{
  "n_layer": 15,
  "tie_embeddings": false,
  "lr_head": 0.00447,
  "doc_mask": true,
  "train_tokens": 266600000
}
MLP neurons of a small language model. Each row is named by its layer, matrix (gate and up: input weights) and neuron, and shows model dimensions 48-175. Each number is 500 + 50 x the weight over its row's rms, rounded and kept within 0 to 999. Numbers have three digits each. A neuron's up and down rows have the sign that makes its largest values positive.
After each neuron's rows, "fires on" lists the tokens most often at its 100 highest values on Wikipedia text that the model never trained on.

L6.gate580:574591493423561425519509558460518546475536435440463597504423633523485590548477478501504448524571436469516373500595464523495462539497420469556527473473508503498568452536517461478582455407499489514554445487505492498531474519467435533468540502537438525570522444533478493510476401536481462392421471511411540490442500514515515525553491446459430447528494543495469450492466460479460572485466
L6.up580:419492382407532466494434518483499470551595553504465497505605544467424511612521555529505475539524551503487571489443551427553474440515480574481491504556521488508412597548534437546480501688513558526497462587466409405485493534524507524510493429526536418501565405578401466509487518481467480419482524537482550542458487502454545584478598480423470522505581577530525494558517464497470508491424
fires on: "of ", "in ", "a ", "an ", "\n  "

L6.gate245:518503466497584498519504448490480496499474416570551580506496515558557412445487534402556458508467493480454484515511407543479516520581465473399429499559474475496534553546456478388469495458479422522546487392564547416495517477519470587465525545441497422513509503534453385501426507530463577527497528385502498417465471605573536527617468535495554487581504488561544491422639459540489429520572
L6.up245:465487450410465553560469543557530494569430586428449454513525465568444519458510582554423506557524505478446558500469461450474495510466558458417419524437511436529593451469499486396561494490503542453547558539518526539521515573428481490470484497493429444512498540449547457464444396475397458478522535453531491581508442573640412524469614544491476465423502407491536420503462603495492429474476
fires on: "an", "b", "k", "tic", "ir", "n"

L10.gate445:501560550543426448513514512479496562479464571500475471536490466512541490577471459572433443507512508515541506378581447464418529484601550492491554443592471506643499465449519446537500548507480544487477536480483487509473553473435477619515503551536581466553472448471441406436517514493422580582548458496522550393482478471477545502454402585451538488388476469546491401583431534455473513454438
L10.up445:452481509500427435544544519476426529478540462489484473537549374427555644550536500558524520467512550447558424525546444494445537502576482546449528434534505577559511538524560456544475479528502494546535537461480475466408423503509523454462466443443461414583519528468452514422488410526485519524515492401494529471507453531590491513397468460554484498623500622470393504577546546588559460484533
fires on: "j", "y", "aw", "disc", "J", "he"

L2.gate253:531510488516507468485442486527423420643392477554479565521502558431525529499434386551446524449646471537405539514474492422495528602535438448585513502427447521422454549460443473461559461572461460602485528502522388448470441507613517511443476471472489555436544484418572495449492472441452456589446519473516560550481523611502535520503538462507477564481506515553496460384408521472483404525447
L2.up253:519446430525530438576506585493432437543457563487554500616508537486496548528537412537496533423620542510469500475473484464486520483552380578536456531453382523420459524429434551422489523504502490525492506470491463534516434450612467439431452530484445532419549546478575499454418488534486485549519522439397532569467465560539508433568562514483440520492456548578536512342471548558466470468525
fires on: "==", ":", ". ", "===", "| ", "to "

L10.gate90:477493498444572442512414547508584512516523486465444527494567494500509540594522500546341518432508536426463446482454464553563508445504505526521550537556408521478512452458473424475546548525530500488524520561504501470495499524461497463519567500542486527459386446501633492450429405452493483488469560456508447533487422513528488451436539532507518543604537434485546505570514535538434465491501
L10.up90:481466522449471490495504483454538423550467482471420467468445491530519582548568555537464565459457412504457509419499456472438578508555473491455494477556485429523508486500518482554557432570474499456460537534449441538436432565539452558572528403537471555453443468563515382525548494432530494618507471505470439560444522524422528520445664558499566510550542429486563426554509477508438479548541
fires on: "K"

L11.gate549:502446548429532595506552488587524471556521612473451483549382472482422569458444340560475544460453529548580383413493518508490517522457465416498532512511512463550471497463547503496500464475515498554468481547503503421542424431487480473550397500558500447438450482477513431438563512470471475522569494510512494492532445466472568525446459589437523561575463502509520369556541599486571511535514
L11.up549:525553525619419524503474507529550453508556466509467449508546429485549381568453555506501385521559522457554470483471512477524522463416528460465567544495472511531511413462456417476403509498465465542502462483448470440600543440524491462405561514491508445467465526485414527561479528436584513476434588523337431475518474539544503540512490570403499570469481442573509469385408570415506464438545
fires on: "in ", "de ", "$", "of "

L11.gate8:501506503458391517526584455543459476557586532538485543564585525448502506531431518482487520524509492523538478476486446539540464560595415521364508533587507447437551455462552448501435454531596446417449462525463449535549393570461570424548451422541499441502471490552525471489519435552490499419610497530459484426522488474506559472398485460411476553561524555535516530498445522543542561477450
L11.up8:513455525476451502452540534618500526572591544517481520481500490471486469549467478457457622512500444472497476566488376436519485563547366467464500559564561497537617515479581509501469456520486495513507581488484524531671464485532396419537509458447508509497482542555537474472486467515500566459570454487538444457573424444503511475395524517524493509514509550469465493557495437487582491435486
fires on: "by ", "of ", "in ", "for ", "on "

L10.gate415:564563501455508510497415552477442474514548478469584412577498643586485540509480492489526457551554490528476453501586520372506455488441445546382464443487506567548595497511511467456453545535446459504524483504554527464545456441474563515507487521422498405470492503506489493463422325466564505511559449564489536465517448459515462549419545562435579581512499564551495530495518457480534478466506
L10.up415:407477527522514570428577532534450565594426407459409458552486469558503391481571509541359549491464462528478398543499547527540415516540529543489429468490522545562525449548465485466513582453463576500542527455502548555517408524593463451485595482423476487447438464473538480568494437557479513519525483475542459424574497543539511472455559495473463483494458476467494510459412472501388507510487
fires on: "of ", "in ", "on ", "for "

L2.gate198:470581506534443597524583506499490513446523489556524522517640478551505529550545479473562500592548481562542481503563492464531473461531486560583458542523502453462534562533472436577476472554603443584536556484411531501549468456466500486556482531467525372621622530547486491537544433597510494442482516548544518439510590436560421481497590425453566492521462521459469549423519507514429545510485
L2.up198:542455512477497592482506487551531527452508509551493510472486518512434559562609489507506525512517415529578551542527452476536527477524520523574516434522455478457575518523405477582480487526569517529487567430543542530572432524499470410600551486479522319593528506495433430481474435561524574468430474494568550479486580430575448466516515466459548472580447459503493520461456412512389482594471
fires on: "sec", "Ac", "ag", "offic", "Sec", "Direc"

L9.gate335:427451434505490477516553504514536523531507536554466534569525456467469551443531524511532449489531482551457508400520537485503478500527541496519434624637483434450498501487514526454490479408605442417519502549599413492508600418526421533448598464478514499506507536486554541445602482474509557570522461442566499485544572589579487464412525465475458574572460476532520490527459511527518580441454
L9.up335:517515590468478497473490505501598517558529477547496541501418605441482499511520477485471545565613553430569479516441588579535439559574446515500468358615492519530478500481526530574560483529579400510434555483585469530456447503484484486508466482481576469568447468543542449456555440579482544548557524556595568514463381577534482484460523549518485531390448465528543454522532418516490521480487
fires on: "the ", "of ", "L", "F", "ser"

L9.gate383:457533600415491523558489518545520467519564536541474437414473480544534506515548457519440390530455548629535552466462375532575494642410516524605499525346563568490520416476633607491452516500495401419547501510529489477532569548533454479509471475491399509541505555448563539476496568459506473427464475457531574508490465484454484471557429520454596426606448482511520550490461554546500493474532
L9.up383:487483570462524481500505445608498434495483530629404480548500522496547605553551531571541438549426495481568599631494419499444566518447430473548433635416554497497554566545526483558421551495565483485462510415502488427531530558458610488460519490517434553520528483522523516596538450470568534459575496470517449489520423501440556408492572510421461527495490468475497501414454463552473509478521
fires on: "and ", "| ", "the ", "Fin", ":", "It "

L3.gate550:497540533454533479458602453570496569462549536520543462539508432514500542511412501535482514463544506531419561461575457478575480514470520571588438453475532475521385457420467481478504469411478552501442500546435584467514615519443503522566524535448555457453487465431503570480533526505527481561512550530512443475521512518442466456555456475418460445503532467522506475606525447431543524586515
L3.up550:516520495468503502467518430422577463566508453551544611524488519460517591544564515526476522458502515569543472508529575398448465498512494546448550374497548501556586561468448533462537500483462423563540597548485581440439490440534519420563506496498432528523515583520530586505516483427458541500456510479622505453449406458468609560531461456565447438540399526542524518477501451564511438590551
fires on: "'", "y"

L6.gate144:454521430454482570470571539493429506593429398501467505487485455528559599570513452496471591514494588526519520481476483490525512465507558576561468519504493482511576534439613557558534428551482531539455413457437527414496466471501569477586444440544456503569552526470544481549474473471493577544441538448539632506403465536481512469500486546491481515471482387532510515539482601530575486597465
L6.up144:444525497545531509455398539440467400513493452450498487358483496407510457435504509506452450427502430507551553375433502566572502475489511543411472494559470467503442531514440535434487572451526469549460431518545486456562502473501531431582496536485572529444504437483438526506488492452517570494548578471493622419493513561559579501480432448509495425426490539477565487515487527465532555402475
fires on: ", ", "–", "and ", "in ", "or ", "of "

L10.gate665:421486538534541509592419513480445549534535496455515477571549557494546590538460454462510451494453494501514476528471442421459441515491486456541524548413476490436498549486529511542470537573446410423486524488546534541508507429602471539537452467574436539537565467444540408503469521474574538483476582504427527500449383455463549514486504521563480515475466482464462502612494495576524519548495
L10.up665:413530480522558497494464408405490470516525491430353522566515489480437403494444531498452552451449414480506419486457539461504503469453621460552489536553424440591499496429458498462529485555454432454389540516513489510496553569467503469495413412489525530534565518483548483462493480464437504504467557511455489573444473388450536485546488499529514568456385457503546474563483515502492503436475
fires on: "0", "U", "1", "2"

L9.gate260:410537542494564561545521539521511440515486572538480496508477534496501487458565549554501425478485554492466580406462402477496503448513481437425527530489519552492482476497520487489570509528452489419590459480512474455490497637431418511501455493467528448554459428418544481497490470528632547553547491439509517546484511509520488524489412542465603536548516454438510526483472479565549551565563
L9.up260:539505515533510523464529521528473512446389439539495420505451440490469481588476497554511356533558545543483546498464491520520434452516576384457468570550498426567506493477479428410590554451422467483593450571598470622553429562460529547476452472483497475506497544497522478545487391487490516425421487538511530522520549570548428504585520470508599553393491532530512449500465508540465565504460
fires on: "An", "an", "and "

L12.gate55:522562433568558511499563401425471598559605519516512579438494507533477441473475498522414513468480501476451534518431538517554423537471442454510502524529493530377506405473528486479518426516400515442522486505456561467457526558397500499481528468477481456505494558475528554461528492445547535460510551485459489410443481475464459460434524469542489517564397480504586364455442488537515491503423
L12.up55:496439473567477586490485496526537479502528406571429459513531492603517471595536523472445572540543476445431563434512549463436512493393407485391577555470453514489463482395508481536485471610531402496518431528508505535490491541488508517529498483475418526538489451505481520521443492457534476573449560421452471538411438439505471492517508451515574543485518518519517464484518445495480526447501
fires on: "G", "K", "R", "Sc", "Sp", "sc"

L6.gate413:526460506497489532572607434493495535602602453578566549541535458518543503493470630529464543524543432531465554461530650415477482520444492492512473482476462540505511594522469506483527393534537469480459478452557516538448503504478440474442445496489497558540546497606422506479507494548537502438500521548539476541471550434487496492418559452567469581538466542557416535464499468472506469564556
L6.up413:479518422519429515480556589614595536524447487498532570438525447510551443451429428393338495531411519658503392490501441490530464472555534513443495494467509552572502540437546504483540457487427580497435552530492496490484590448380510549475519441416485459497526482491473446583569450535511513477558465506545456470511546534459508460545469483504498425556465577516575496562445536599526549537493
fires on: "of ", "st", "e", "| ", "(", "end"

L12.gate136:434495438616466492508470517410418392443591541530561563474521470465479528529468462530515561469510493511459467421439516536466433465522540454494479491497507448512488432546584514448486518497467576554448570447495530428495493420534422515536473458524438616458533503543534641461526500481435509481631486624498433532470549576561482415423501483539475548535428566455397436493466532497426529549456
L12.up136:458508568558521392471499557484535522536505531529508553443541478594381501399476504536498600511534449468532558507506483539447495485514446535535505491431427519460472433401555594536441563445439488447458418573594473417490520526523442464578476460491496521481512468540512457548556463573596456440544506483585447441543515483479549552452515503468500604467470536473498476482585507500485485478423
fires on: "F", "cont", "f", "Fl", "8"

L4.gate459:521525472469493547548506520475494472532465458529496537572500514514498438513516547448544459523581509533567532508470416584523426479448527485476412443535539489467519399541547561415506448561458449571478397498498420518559448533513504492587475362522518505520466390452466501417495537506442562442479486475505486554541551523520502512518533488504582538500522472510453458489526492336488533503517
L4.up459:463441513522536552521497535442566524414524443559480493466458440500603431566458452478462536508485552405520490464516578570552550581458491427478636512455572501568527370412562489447460561529518483557498507505458525534545500453442530454555541482501504535554551450489516516517497515527512452574534459475524528476493541518488475431489488564586447628533472514448457416510506518450492421628448
fires on: "– ", "- ", "om"

L9.gate33:493458506570560457531429536499524444610537547450493545448484568468532502413511479489471495348464586537519582505539464482449623446568596461554521544484559455550433428523501418517485451469442433489476517578462467499486590576439504526530502508404495527524601451519527526516483493506374538504488560512544403440501507448397587568472506448459450581548450526481503500499491552496456456419503
L9.up33:438475583532553507494431504521473476466462563531473484496578545550518518568463466417501374479419506593402577497472532466389521506472576418523585555455494522525518478563614501530497529404477529489481462461386524579478430496464478539386477493512522592593500470471484523506515591457458417530475529505370518425581489590496561473532373494472485545473469464540467452611479495435482474486415
fires on: "was ", "ow", "were "

L4.gate454:525489557532465548382532497586381507473566485503574469481502466523581453505485490620604407447518528468386547457494482523532471527581531493426400437601525477433410517510464514579501456472442474405560505622490591513548448576525430491505433530530458475467538606397481464512526494479513576430417461518513545617467542579480465481457538555435463439593547485507481485487596543480488385416489
L4.up454:532463406487529561535504401574392597458571439559490493542492486485527521559537502428525335482510469445462468482545477454587460508479495421561447474475462446429467424456530403577548483553453512530550509583537517583559429462508526496504504497432481514462420501491527514474445462451580490482451464519381452472499461447614498431490507579420466440449566522504505550536557436520556488404457
fires on: "- ", "a ", "| ", "all ", "its "

L6.gate232:530489535460481558468480436486496544534482499473558477482554525456556476554514493516448462495544511503506514355526513445472518628478509578493517464489482398496458450475486506512558445477520517524491496557458543416492498523429565516564496460534554504532537451525549529392445469579547570440507573509514633483466475524519428469524483522396463491449470610537469602604548517520484508505577
L6.up232:492564507483411623548488498438504515585423423569482494570535513449507432576541426527477517480486458620462573527532478481537496491560433556460500425416375510548498493568470436475518604567531462580543479418442564545451412427565507480473508562572536387479506481524458482435489489497437509495536620503520524514496527503470520535472506464486481521490580500524483434579440482434546490462523
fires on: "-", "in ", "of ", "and ", "to ", "ower "

L10.gate197:575570550564489527563399535499512556559405518499592499462579452452492440507412549608463554621553433571470476442471489371569540455583525436395492449439516538419508354540522456441485508507509480436543479575467501511546522468527545465500484476444493561551526463545501454562401532508568518593531425521543507556423552613496524483440555555523435466537425453497500468554515507433484492518513
L10.up197:492494424427474544630501461416517596438515504507554380451520485487533406550533497460512528459440465500511580519469543421518479513496531430406487500531521463557483483534538540445475549447453464392449548608391507562458464431505490491526409410598453447571489551479579421462455476444571467593513488503453488510493478517530504474463490474520429515507596486539457432552446532450454435509542
fires on: "S", "s"

L12.gate520:552527536408552526562529503483641497555531539470549506560566579515476457535522550493443469465549372439463518498588489501518505470468552499481426505468473415539466495488528545460527484513538490534498523519473527420427523520529472588479576560522584537483498487526515499456412591476599515508558355461627472515503601517481511490506535461474539601483466459471433465501531489425442493504490
L12.up520:517470589515517534490538586555500531506583521533461588570508650458613571451583518458489515460546552490522525453523528419543482517516521553493563502532516568584564529428413491446412511595435541480430511520507387506493482511491486567537469525496422594450498470473523479550608547438458525585632516437588523477464585452565511426527475511468518585619457415478475471439480526535586466555462
fires on: "D", "St", "F", "G", "st"

L6.gate165:500490503436485467385472564458416485586369506487481504383438509514603534480510486516436418546465478488504526469580527563461524570411565526454551503499511486541541523485523430562498560514505493548447445509445484531449432489536532509573434630594561448486513455557557523503500391526417484618519471550606471494482446541479498475545493483383561459504556560536459486446519424475505479517512
L6.up165:409533497507552394599502447511429546501524419498490494436546553573447509488481516498505445547389444504477526437427502531514510501432462487523546444521546511581510534450403512591541489473522532560546476522484521509480506569481541496507494597479524528533429591462443606442578542489482414526540469403521456536459507534488545460465607584607509494484516540517504467463439562504451516470478
fires on: "ing ", "ing", "/", "ating ", "im"

L6.gate506:451552477517461549503592528471468402472614482478487493599512500391515556457540565538467604490502486458436469403537588597466513525560504457511525434506539507453510516491526608546445462501523459517411435435415539499488588459397449502488513424482468605514510396492480462466560417545485487516504539463450528522423511472468558503508490548428590524507493421564456479506490569546606462500587
L6.up506:544484440542479485522505564520486540403471524463491508457434506579545548462524576445534552469549445477572481523460525527599454501503593452420393538528501389438515532563486497511452468572492469501542466512532492499547514511468492425520451463562542495485509490445435537648478376550493582540506444494541368517484476482484503526465529571532502527417582498483435512486440557522593533549558
fires on: "of ", "el", "A", "ut"

L10.gate444:392549433522490541434479531472509478574579472528571487522478422461449506535442499530511461496412487483460526477435476418468465420480485485523481426556512528427527558547523408482628531396540584532497493491444500512498478496505532515511541384501522549517541514581461498465435489561480476473435419517475488437439461453531530435463451557514564380488560454475505501512549508440440409586459
L10.up444:439521502527409457487463549493429489441464468455573472539494389573463476386403443521520508447502426544497411434507550496524450460458535414427567510497513488533535513488541511425519423521555561584697437495480513466463416558577511483512537519503503482471525466500572481525440485514559537488535474509566548506570522558420447421523471549477603425524524506522475589478553448451411510507516
fires on: "| ", "in", "\n", "–", "Note"

L11.gate160:428539607539506506484495421516422545500494461505474453517570389505535545523507540529552567483489558437535464431471481434617477521574490493595553500486492408485437471432532494564551523477424656512488510562495453537475476484486514483552508518476515522494526408475454526557534464469436512501516469471546460548463569541454486523483432487545418513416494558495525571515490539357482546521494
L11.up160:504433465374542448490499554457496559561456523436498446580517506466577530646487554431509475575550487534537462513502483529453480517512400588545442523493462423524473539558486441515443525513523520528478541532426516440438475410364511467529580565553440525523560450524489525478480573426460600501466520493525505519569485516480525559531585510569439528426503494480580573428449515516546541512413
fires on: "hum", "'", "ti", "si", "ati", "tri"

L4.gate229:520470571450543528565516555500492453533508423561495556501468487527538489554478509419453578558554536495528497451648519463581519475426508545480435468476493537502506543518531467442460425464502527511435473494625513351538385601484486461499483469499590477443606393505472514595449461568457536452509534439547428553519499446526494404524583358535462448569539598401419534496465572501546481553506
L4.up229:449581469465558549541470503552475529533558480538544558488452553536559562547517428500520471498508494523459511452549493508526537474399508526567449541629508520467480553547629463489519518608416422607413528567528532509493509463576505558496476438446574512511509477429422490474557370454480476469519518586540537563512577500422597435488526518565546602463588557463538518542509411465482558502473
fires on: "of ", "a ", "(", "ro"

L11.gate407:507516494512655504535584532448446476497437503582437492571478533529514440406523535475479524500405478456436540414443557494531511454425450465459518546532566536491553566466489508530458451621545477433545523498459448499498423456551512505558619476498519432458439484439520472481487543435459593528553523445509428496467468496509467522488568506510533506523500448408585444580444432494464473488531
L11.up407:481531505491529552592563539479595468449525529495420485532538588443422471480428469491436552569400466367577480444490452487555536512501537442488582519566436551531456423503505502482509444553422490374495526490492516502387523478546453561526463476526489448520410491484497456507470595406519517494531459444570563444441486519446460541419545554459550525446426554535536455546447439511422389510448
fires on: "K", "Ed", "Jon", "Mc", "Char", "El"

L4.gate508:380517409487400515507427587579522499552572433539558502456571515517426510578544529508507485485504553448513564503495501592553475494479432407441439498538486451543434553570606424550519434497581517480522533506462556555487424499566508523610517517596429516481429452503465468470470408462460427449563503487489418526454579581519498539539513549421620360529523445540535453506470442450505386425500
L4.up508:467586431569488510534495429582367480518540466485507523483534489415492533529517495524533487511498499463394470499435537473520369505583423439478514479491532450458441575505473513507587454552422541492462554588435435442395421482625493490540501524539475597484444505543520479573512516485583517463527458405534441512461558564550480476486548536491451396503586486567429547399386457470435519460452
fires on: "| ", "\n", "ing "

L10.gate282:546463555399499419501584567470442472450408451518518472470521496561553433545465454545453564490576531540437416465505498463433526542530521587516454492516509512441514545526413439457543488504415557463553498524549533506415494522487525457534487468421622554493556520496449485536426533563401520526500605566502499516568545583496595547468502492431478546586569470475502407419563553361466468479459
L10.up282:529571501436520539528604554516503539590492521370483560475520545504490497542426419455528470404570504451465451412524509490474508555496487556471472454529467472526514475524570510530538592554421556539566534539500434487417462508528433514467460546501456505536487453541444498570401573483464593443494458599406475478575557513515558530492495506368496572598447570558506426507545538502450489468556
fires on: "|", "===", "spec", "=="

L3.gate254:575489470426577599518506484566463524498525482521499539576473518455480579532509485539502499501508450513528613494474588501543513527499610540536435561594500453507498471495547443544435504374458490594467464542477454541500451538520457459522428459491467542541526439513478535524547461619455577465492465529558411552488382551457518549514461511476471497548423382436469445424570501520596451523528
L3.up254:400530466489521551545457559569405447504497525482422427512571526512461544495472512533467430458408408479543477443471446589514543531442523478582522545465545584527588430476475460453448532551543490409493450429545477586501533555497478485486447502566477476566600473456426561389435506549502511557531609399512389462462546458483572473490534572525516491503516462469470538508549457475522612506528
fires on: "for", "of ", "air", "ack", "ast", "ran"

L11.gate276:369595435554468594545512521525616491474524547411532588481524466424389507513551571499569505499586472517452538455502508530529503407528522424420520544597487534478478508479450393549436501493572510511508527511521512517484532458555444456594501462500454454439439430528481451486467523487486548519393528508406535494497561562485515483496488484492429477548503568508490465518430457502505472514567
L11.up276:445520497486499503460527500479510533496601511453537568436505482453550490508454470400551583401451592512490399524432610494445556592499465478532414494529588453456533520513475465543599479527529444492446604505560550425518491565495524500483462479511595448535507524570516548449491538457557529501580508438467430475423507461466480415523495523568456464510498480551581482548538444595523517495426
fires on: "\n"

L9.gate440:471522421412518516501463565567468503499544536479459487480461461542519569422399447522502484506370590476494422483460459524472543527500513521449444575496506420533470499539553558507445505521459539568525443547501456499532481443447511502442374383542444435502566464521439536409620447547523503483484441483487599452500417623486518488507509491470576589557444416567469546471503517546535475560479
L9.up440:496420436517517508513484553532400536446587473541485403546394365472496423455473473453509524524511451447492461523498557519414507521536538548451465460559568422504510499521472519480505466513496476478555432563568462480544509493485523496460418408509535523503535442426485493457561476417490620516507539466402471503489474494430497462419463524480529552510537478548532521518508484533538618484545
fires on: "a ", "the ", "of "

L9.gate395:536554498518602477466523442478500380481541507462433480541596506468489534579461584488537467456501515502438461413503498466480447577477580476424531447482482467499561482479514468485457429473529503520534499543460441413547576492447549459588483431472495553533533484574538524456386445525504505481529539478432493395467457502495514455452527483440511576450537488497451532473461541552532485495447
L9.up395:474544531447539527500430515564509539492486502458451548524489468507445435518531505596439478388509510530479477553494540466481535521493536409394532493426485475452574397518523477473612449498542575548498513473427573467408512501516436517459501411477426494441413442528409411473465475528490457505529604515506568535536412490395559429496441489500506498499474583492563609556486431545493548534522
fires on: "in ", "a ", "of ", "and ", "the ", "to "

L12.gate188:486540524439527526475546451535567523515522562495556526480536560464542477461511457509395498474476497480447620404567514417507493525496439492541475515458486547530495417498480541475625417482517538521456442623474510510530383520480517542485389553534586442513588488503440494487566468574489406452503503534495594600455372512535557475490531529547485533591522507501510445523452474457434632535551
L12.up188:463563533511508562517553495551524515488526481421476499515418497431474475489405491547509472516493486470503553457523469533458525372532429438551525503639448401557552539433557411493506456517548529512529453550552616523543490483456527567541492435486560505577482393491599470494487476576523520378475507480490519486552579493571466534454581463610497405459439410570524515508552436577442496469440
fires on: "| ", ", ", "and ", "-", "or ", "ated "

L6.gate61:471526456513463419441570490489456425501483518515433410479499555469483443524561526521613516521481537535554508465459573453462397558493521557571515467596588552450540511556549522528519533381441457471616506516535474558498485487507510528558523558489432538555507387479526446521564408475428496550537585549458479522523502558535591476559567477531532488424494527498509361507514398472436476386513
L6.up61:467485519549452466597586591461538480470510518477538478579507479495467502532490537524587452489423446439487459609559427543533452566530554525540415465451404544545430502516550515515507493477508484470530497519463487437501426425436535465511487431454507493554515450528517553488415485495491521508512489413593484462565486524406417434553492522494617442474604458535460524498438499474550493509507
fires on: "\n", "ü", "As ", "as "

L9.gate461:479508490522467529480476616467461492446453648497437455481541521499512577426518463554533495441585524616438531453540430476522566431547513405494543485588537473383483433559664512556497548543515401482551479537422485535509480498518449406526469536559514491589477551472515451499547432516452409531511477438552505495462504588402542492448453418517477550430488598466482486434504563524464513471508
L9.up461:420554540459499456498510613453496611465499497543429473438501424475417487401579526418438429375539539450511393493506471510391520494432486496565616523495553474511516420543550512456529467488547485506500466459437487542415517440499512583603466545503498465606531445528598531497413561540490516519454473465495481490462509487502586452517359572443490574385499488602410501480500472456540513514507
fires on: "was ", "is ", "be ", "been ", "were ", "being "

L6.gate86:529491458484499443564432428548503509474393495399552483551485459532544489506423478494448563555577481594505562526441501483413529468550471568515582485496472597509406534558486588502640570442497482579544485489511548524516516555513559530541478521491504483539548475504489496469557518500411495519474502528539491426534540455537490555501490449390417535530516547464500454438489515449506486426503
L6.up86:450503401434417575590497468553535544571433468473471499510526533486529453556548558466494572479483485446449502417508447480488583498509567443491510437504411447497514541419407485420592461534429462524455452658515535538471511561550472497532426484520535482456488445406531547463465508608422461519540490529587422439465561475470538473500525536456542544489493530451547472556437496550484613515456
fires on: "===", "us", "erg", "==", "ern "

L10.gate631:487481477463414471541508521454519438515540530497525499476517460463407471579550518470506464389523476481479442482531463507500537489547547496525534505553405509593474432533563458486456519417611482446414565497532483411516506477462462478537564562541540456461400437455579503473406608548514552480588515532546539493525562536500443482533534557463519556482458511414482509507491409482439501427475
L10.up631:521501553473526488450410427530550457605550604479516445564583523446481489461506519537520403543570445476482480505527489537548406449467438477461402547521529533521497486443499506519439506521477479515437494447553462572413512510469448474594522432470441506495413562538584573513522533623599542465459485488567550572602508523447486414564534512453460598498536522472466454503541472519492515418499
fires on: "F", "ed "

L9.gate201:559487555463475519501439579457434431542515465484593504556513466586452484480523494571518492497506496527445407418575500540527467431402429609509468518516523517490520557486542463496465457491540552432497574499474488525440453477606531530502487582472582510614465406447534474532558550476421481502533586540455508438521523454506499506526455551541508426531455532431465495442539492519510460513480
L9.up201:522484495496488408502475551524454487487476502525518553462473474502581469574478534535573505575481485489475516485473430402557526464493509498573522472494531414499525497465490623582531551521517512482502555571501485538485448520549503409491453505423512506466474530521534501526483549488560536434455561463544424446526489523493446504633423528515509497620517512620425541552489479442481460466463
fires on: ", ", "| "

L3.gate31:541491530380560386564525577522469494569400442540482471552551425430468561417472423511440470468528506537518528469587531473488521514501545476506511494379508512425476545481431458539565481482492550559529474517552522408480430511608521553523545496363489494479516485492525562447451527491502517482490471517514526453511580487471483586460561662413534543502578474434550524492592476516573493463471
L3.up31:581468527549532503562458585430376459517563482470448417566416462488452466531477447483439516529584614485481576461521419501425586589508428564535585506522406488508520473420517507513560437545583588573487520505444579595582480452478558559480464531498450595550448438514502482534476487471503465486535507450501487431488486566469569573509510489483418529498390490461526577472478526459498437417458
fires on: "==", "==="

L12.gate207:383473550471515536546464508443535615530414524488516483506530456405552458454453556581497555536505505469537511469472474511428520524491470402555511427568570482508535446401490481495532472601469431480504427435413494522449494436593488485518499554421439536464487529570469423552479589485502510504478442512566451454561500510486493457492433587568455420564487394592472566503527443475405429525432
L12.up207:602430488524446511531448425514452503520488564525483469569490519483462375463438487471545532465524430431562550592404465509534392514592439483513532470538616532558466488528491485441476587469371419460442454428398496472458474403588593520471538639539542562546413512488523505453432552597581539572518350452515479459450448439453493531473496498493555527507494478512560527533541501446541527472499
fires on: "p", "n", "Cl", "min", "S"

L12.gate430:413587538558554585457456463477469548478509589486489652549493530543548488397482506458527500571473453458345506506387500488502542489499543491507549531438499510528508403433555487430522553473450469510565433461481398524499561393553470526518475450587484446550524386560449531501583477426612516444469452502531492545463396430543490471424502522524487530507470477452493545524431466470438516421540
L12.up430:534480530477582481508508447443514503450492621577437604511557552534423507477439503494518520424568456529471531511489545524452488446410477455513518582498451522500505431522424461547408536554488523482471612536497465453461464506510517478608518560485509461534488479522529532591529484533409454494523461483467577442504468500457608459530536461493539490450535521512522526511401530504405388430543
fires on: "p", "3", "4", "2", "1"